Weights of a small transformer language model: biases.
MLP neurons of a small language model. Each row is named by its layer, matrix (up: input weights; down: output weights) and neuron, and shows model dimensions 240-367. Each number is 200 + 30 x the weight over its row's rms, rounded and kept within 0 to 999.
After each neuron's rows, "fires after" lists the tokens most often just before its 100 highest values on Wikipedia text that the model never trained on.

L4.up213,175,165,207,216,206,178,199,216,156,203,201,215,242,204,164,237,204,218,188,183,208,249,188,236,187,178,258,202,174,228,207,125,206,161,236,181,216,179,217,142,171,169,226,191,187,216,220,223,206,230,214,188,197,196,182,227,180,196,144,246,215,170,194,170,195,231,135,222,146,223,189,240,167,229,169,203,254,208,172,199,114,192,216,245,191,251,210,121,168,184,180,198,179,270,177,219,192,155,244,261,258,233,164,211,235,161,198,161,170,143,114,184,215,170,240,119,172,251,234,187,209,185,220,189,245,176,184,210
L4.down213,149,202,140,233,144,186,210,211,179,202,198,186,226,169,219,171,199,164,182,231,152,260,174,207,220,215,154,161,213,185,214,217,196,146,188,174,192,215,192,216,189,222,168,235,192,240,213,231,182,185,200,177,214,195,168,192,219,204,194,224,137,214,209,202,173,268,222,246,221,190,168,192,223,148,195,165,153,209,235,196,173,198,173,167,179,181,236,155,225,220,155,216,188,214,221,176,226,188,201,169,224,180,203,213,155,196,188,163,181,222,189,245,226,178,172,252,219,177,226,213,196,203,150,127,203,203,185,271
fires after: " ", " ("

L4.up4,142,168,179,223,176,196,136,176,180,170,203,148,177,239,197,212,243,228,199,212,220,168,213,253,231,203,206,244,178,195,180,196,227,194,229,276,190,181,128,193,211,152,192,188,213,212,246,233,155,261,158,164,186,154,209,258,207,209,186,215,201,219,187,142,196,179,164,169,149,177,224,185,167,188,224,164,216,174,230,214,204,211,209,179,120,178,234,192,223,185,237,170,142,166,185,177,224,172,240,201,190,259,163,178,169,179,225,203,178,170,214,182,229,181,196,169,178,124,201,195,237,222,199,176,209,156,183,166
L4.down4,185,174,234,215,196,199,183,233,197,180,237,193,228,188,193,183,189,235,249,187,218,196,170,225,203,181,157,186,183,163,166,220,185,243,224,204,178,200,158,219,231,196,179,293,210,171,192,210,195,226,220,209,140,193,253,238,204,168,238,197,162,217,252,153,236,278,155,195,177,212,212,151,255,167,195,220,225,215,148,246,219,195,250,256,224,234,220,207,199,236,215,243,236,208,212,153,214,183,190,221,226,182,149,182,187,168,170,234,228,191,222,254,197,194,189,227,213,219,226,219,189,200,190,174,200,200,193,259
fires after: " ", " |", "2", " (", "|", " Battle"

L6.up806,155,170,229,188,193,196,170,210,197,212,204,151,145,209,179,244,147,212,174,236,176,183,217,221,237,176,203,188,228,198,230,192,187,210,224,184,185,204,165,209,199,138,192,208,243,233,249,207,245,195,245,198,199,145,178,274,172,209,181,176,206,143,219,217,175,202,189,181,155,198,169,205,136,245,217,183,168,144,187,214,205,237,194,170,219,192,238,176,231,166,197,179,234,236,220,150,179,175,144,216,221,247,119,170,247,149,244,192,189,190,168,168,203,168,189,220,224,194,199,182,269,176,179,189,198,189,165,215
L6.down806,187,207,268,164,239,232,139,229,190,218,205,173,216,232,187,208,158,204,166,173,166,197,173,184,209,216,94,185,168,181,236,217,242,161,250,234,176,191,226,208,204,172,187,186,267,224,223,197,236,196,198,182,236,189,189,196,242,219,131,156,223,204,194,189,148,251,161,257,173,218,198,179,215,182,187,142,197,155,226,170,220,230,190,164,123,188,209,198,189,177,127,192,211,218,199,187,213,198,179,208,222,172,230,226,190,210,177,221,216,180,199,228,155,238,186,192,200,152,178,194,250,252,175,148,191,166,211,245
fires after: " ", "-", "\n", " (", " De", " de"

L4.up186,182,192,187,176,195,216,205,198,192,191,235,240,200,246,179,184,150,219,179,248,200,197,205,181,208,240,210,200,195,162,177,166,217,183,239,243,142,227,150,195,240,177,237,271,260,195,228,207,222,168,215,210,164,148,218,239,184,182,204,215,192,211,178,228,213,224,223,201,183,209,171,190,162,224,161,240,229,160,169,215,224,176,229,186,229,141,236,191,199,182,222,205,271,215,214,225,198,202,260,222,201,156,197,192,145,134,280,223,222,168,215,181,210,192,206,232,177,207,255,213,219,160,225,189,236,228,223,194
L4.down186,142,213,266,203,195,191,166,219,163,266,228,186,205,223,189,223,176,179,168,224,147,227,216,206,199,178,192,206,225,163,203,191,284,230,229,210,243,190,238,217,192,171,253,208,209,167,169,264,179,201,147,202,178,195,186,229,227,216,199,156,229,190,193,233,219,230,185,181,172,229,220,215,227,263,164,195,183,211,171,227,153,149,197,212,201,221,151,191,191,177,208,204,238,189,169,184,222,191,190,200,251,191,207,244,221,221,176,255,245,239,158,202,188,188,257,215,186,202,186,213,236,176,176,134,181,234,201,124
fires after: " (", "-", " un", " re", " inter", " for"

L4.up1052,209,244,172,215,196,202,230,213,161,189,165,201,169,190,159,182,226,203,186,207,189,224,243,196,217,183,164,203,216,270,240,240,235,193,212,174,194,187,233,205,186,167,190,219,197,267,247,162,256,163,190,205,235,181,221,209,219,215,217,161,173,171,181,206,175,214,163,191,178,189,166,185,195,230,191,186,146,142,235,173,210,181,212,224,228,206,228,203,231,180,130,188,158,142,189,159,198,207,172,168,202,240,195,207,234,147,245,205,220,165,176,158,248,217,150,215,213,226,200,101,233,188,197,205,198,219,161,156
L4.down1052,169,230,213,192,190,201,194,197,186,212,157,138,233,173,199,222,173,133,218,216,192,235,235,242,217,196,207,141,197,195,232,207,197,211,190,186,207,173,228,127,188,202,180,167,181,218,195,202,244,192,164,192,226,204,173,208,219,245,246,202,215,198,181,212,158,193,192,189,186,244,220,222,207,184,179,226,189,174,249,199,201,193,181,190,179,184,251,216,189,185,193,190,155,176,169,224,202,170,225,162,221,236,173,251,223,171,207,124,192,245,197,198,179,214,219,168,197,181,221,199,235,188,238,196,201,156,239,193
fires after: " (", " ", " \"", ";", " in"

L8.up1512,159,206,234,249,187,148,191,166,226,221,188,164,203,185,157,198,207,165,162,200,210,189,180,277,216,215,253,213,216,209,202,197,188,178,213,143,130,167,198,176,222,194,250,230,209,226,190,243,169,180,241,193,216,214,150,190,193,216,215,202,193,215,225,219,203,173,185,211,218,175,237,188,193,176,152,214,235,112,178,208,183,214,204,232,220,213,148,180,147,216,209,221,210,190,209,200,200,211,197,188,193,140,233,188,244,190,207,222,225,168,207,151,178,208,176,188,178,238,179,218,240,200,179,189,208,185,243,174
L8.down1512,179,190,189,218,194,175,170,141,197,206,215,219,179,202,196,234,189,181,195,154,197,171,209,193,180,247,236,134,180,174,166,176,199,174,177,164,166,162,198,143,232,150,198,230,220,246,234,173,200,214,198,195,211,193,227,208,188,228,280,194,179,234,238,276,209,144,173,195,208,201,206,196,222,150,225,221,193,216,198,247,208,248,272,203,203,236,226,164,144,207,215,233,209,173,226,253,188,179,176,221,144,214,230,218,201,138,173,189,221,233,239,197,250,151,217,220,175,178,186,246,198,207,250,192,196,169,182,203
fires after: ",", "0", ".", "5", "le", "3"

L4.up984,228,135,226,142,154,119,248,255,195,159,164,154,198,248,251,202,234,225,233,221,204,271,215,203,195,198,189,169,245,184,236,174,175,217,223,208,199,272,227,236,231,211,188,219,185,261,197,190,173,266,177,195,187,239,192,202,257,193,168,204,166,153,215,256,196,214,204,214,110,212,125,211,197,220,184,213,238,187,230,214,232,198,171,229,227,163,186,219,182,182,174,182,230,162,225,204,151,235,150,220,222,197,174,222,209,193,240,233,236,188,194,201,223,189,217,170,187,217,188,200,209,175,232,206,182,227,188,190
L4.down984,231,196,251,160,201,174,190,232,128,213,188,198,167,235,227,180,183,204,171,195,199,192,257,154,221,198,203,201,136,228,213,151,201,203,179,166,192,197,201,216,190,220,144,206,183,201,166,167,192,171,202,216,221,177,173,199,222,227,200,283,227,163,249,168,173,165,193,205,203,194,221,216,189,215,176,207,212,225,217,203,194,166,197,231,193,184,164,229,204,177,159,191,277,191,205,208,186,159,184,160,177,159,187,229,185,251,243,170,191,210,153,205,167,224,188,181,205,181,161,194,236,195,184,187,169,188,234,219
fires after: ".", ":", " Sp", ").", ".\""

L8.up1095,189,203,197,134,160,177,218,216,137,202,231,237,205,179,153,204,141,205,187,249,137,232,170,202,178,237,211,181,206,231,151,219,182,273,186,160,189,171,123,201,179,172,146,205,189,209,216,259,198,217,205,204,229,169,137,246,180,184,192,200,177,220,216,214,218,190,214,156,218,223,214,175,185,224,232,211,230,171,219,219,179,217,173,193,198,188,183,242,204,204,242,184,212,175,197,173,189,148,204,171,174,221,161,264,202,248,210,174,176,220,232,208,211,170,214,213,254,223,159,187,213,231,161,191,224,163,177,196
L8.down1095,195,174,174,214,182,206,141,133,232,198,164,218,163,189,245,194,189,227,215,145,220,177,210,218,253,192,175,161,218,190,244,200,192,213,170,183,184,232,224,221,196,239,179,182,219,189,226,189,201,266,190,262,178,191,262,182,159,166,210,180,198,172,180,250,245,200,131,193,225,161,194,238,208,159,195,206,251,194,188,188,249,174,210,171,205,143,259,249,174,228,168,187,178,228,238,244,200,201,162,149,191,193,177,164,178,196,214,245,249,201,209,175,218,207,234,241,216,231,163,205,174,184,189,176,154,247,240,256
fires after: " the", " New", " ", "1"

L8.up1368,211,228,249,235,138,146,201,230,180,236,196,201,208,230,204,180,165,191,166,226,201,212,180,176,183,249,204,175,170,186,190,203,193,245,231,198,181,156,138,179,152,177,172,219,218,188,124,225,223,240,211,209,223,162,159,167,230,239,195,246,165,219,231,208,164,221,147,202,223,176,189,216,187,164,204,163,235,130,170,246,191,209,195,190,175,185,145,158,172,211,210,218,201,193,201,197,163,194,221,212,193,188,188,185,202,214,205,223,153,205,189,205,234,213,226,194,180,229,228,199,177,200,265,189,242,164,225,178
L8.down1368,216,185,175,253,172,182,205,251,182,160,154,198,165,183,174,222,218,225,138,142,200,219,183,222,190,168,202,217,198,231,179,191,200,180,218,243,223,151,199,198,235,183,216,230,175,211,280,182,178,181,168,192,165,193,206,164,220,220,211,204,250,220,260,254,220,223,158,223,204,131,233,248,187,234,184,172,209,166,170,224,289,226,245,188,194,206,181,210,251,191,181,207,198,219,233,227,239,198,205,227,186,161,189,218,256,173,133,159,258,238,205,167,259,211,157,213,209,229,154,162,233,175,165,271,210,203,220,210
fires after: " |", " ", "0", "9", "1"

L8.up680,190,210,229,242,182,197,200,219,213,205,224,211,157,221,138,172,210,181,219,166,209,206,138,237,151,236,185,206,152,196,218,169,239,201,150,170,99,235,200,174,182,182,208,194,178,194,232,198,169,227,241,208,220,232,150,202,200,206,194,185,210,175,195,218,180,202,136,213,200,204,150,133,201,242,224,185,186,201,184,199,219,224,211,243,225,162,172,208,231,263,227,267,184,178,154,153,218,200,158,248,216,169,224,190,178,140,195,171,187,224,204,191,219,168,209,176,171,158,185,201,194,221,240,208,216,206,210,223
L8.down680,224,220,169,149,226,190,171,171,211,231,193,202,191,169,170,149,225,216,200,186,175,175,183,203,191,182,172,207,150,194,122,169,174,218,209,195,145,200,229,213,179,202,243,212,203,218,216,175,257,234,175,194,195,246,274,233,221,188,207,221,184,263,166,205,253,266,197,216,202,184,168,224,235,191,160,231,165,230,179,191,258,190,248,202,228,175,235,216,174,142,192,175,219,145,211,214,133,242,209,194,222,182,248,224,171,188,167,174,119,254,289,197,165,212,178,273,236,197,219,228,216,170,251,170,168,187,197,185
fires after: ":", "′", ",", "°", "7", "0"

L5.up86,216,188,224,222,209,166,163,186,155,245,220,214,200,213,220,207,178,190,172,178,182,224,216,195,208,227,178,176,191,204,257,201,213,173,266,235,191,202,202,194,193,176,156,192,180,257,215,251,253,172,199,212,217,166,180,199,197,244,239,197,196,191,183,263,163,229,211,199,153,264,157,189,168,184,168,200,188,161,190,179,125,202,184,169,204,226,236,141,172,224,249,203,214,224,237,170,187,177,186,218,201,236,222,208,273,222,251,202,164,182,232,163,207,208,222,148,189,189,167,229,167,180,188,200,218,201,196,177
L5.down86,181,229,204,187,149,231,198,192,232,222,135,188,234,185,217,202,143,183,227,163,174,194,247,195,171,146,165,172,242,224,238,192,200,215,182,188,261,218,155,264,177,191,156,187,168,201,179,168,210,192,181,191,204,165,214,243,180,242,212,174,153,219,146,168,203,166,135,209,218,217,217,174,193,217,211,195,174,228,219,200,166,195,183,211,216,209,193,168,206,215,161,215,169,195,161,225,200,175,161,175,215,226,206,186,198,233,185,155,191,193,243,197,243,146,198,216,146,203,204,226,243,176,201,224,152,239,202,272
fires after: " ", " ("

L4.up285,184,210,248,243,195,161,196,236,149,182,210,213,245,222,215,131,235,209,228,224,192,208,168,167,189,212,186,186,187,216,172,224,192,193,210,196,150,240,245,164,195,146,203,179,201,212,183,170,153,178,177,213,251,207,188,167,214,195,212,156,211,152,186,204,198,171,225,153,149,177,210,259,233,215,235,203,216,165,214,202,218,181,217,155,177,208,215,195,121,158,176,188,196,178,192,241,174,210,179,207,182,190,276,266,202,230,193,245,245,228,185,231,203,229,214,186,194,196,243,233,230,213,174,200,259,267,166,187
L4.down285,204,225,269,210,192,135,240,275,223,179,210,242,199,212,216,182,183,203,175,172,191,206,218,168,173,180,190,173,205,154,212,176,212,214,217,165,180,174,194,186,206,195,214,201,200,216,209,221,208,160,251,224,236,183,119,214,184,193,195,214,241,171,255,188,207,192,210,201,208,196,187,210,155,207,201,221,189,177,188,231,228,219,211,173,196,208,210,260,221,216,237,214,178,189,217,190,250,185,196,206,199,243,160,156,204,208,176,153,209,276,157,169,211,221,215,159,180,204,137,226,172,181,163,223,142,240,194,202
fires after: ".", "s", " b", ")."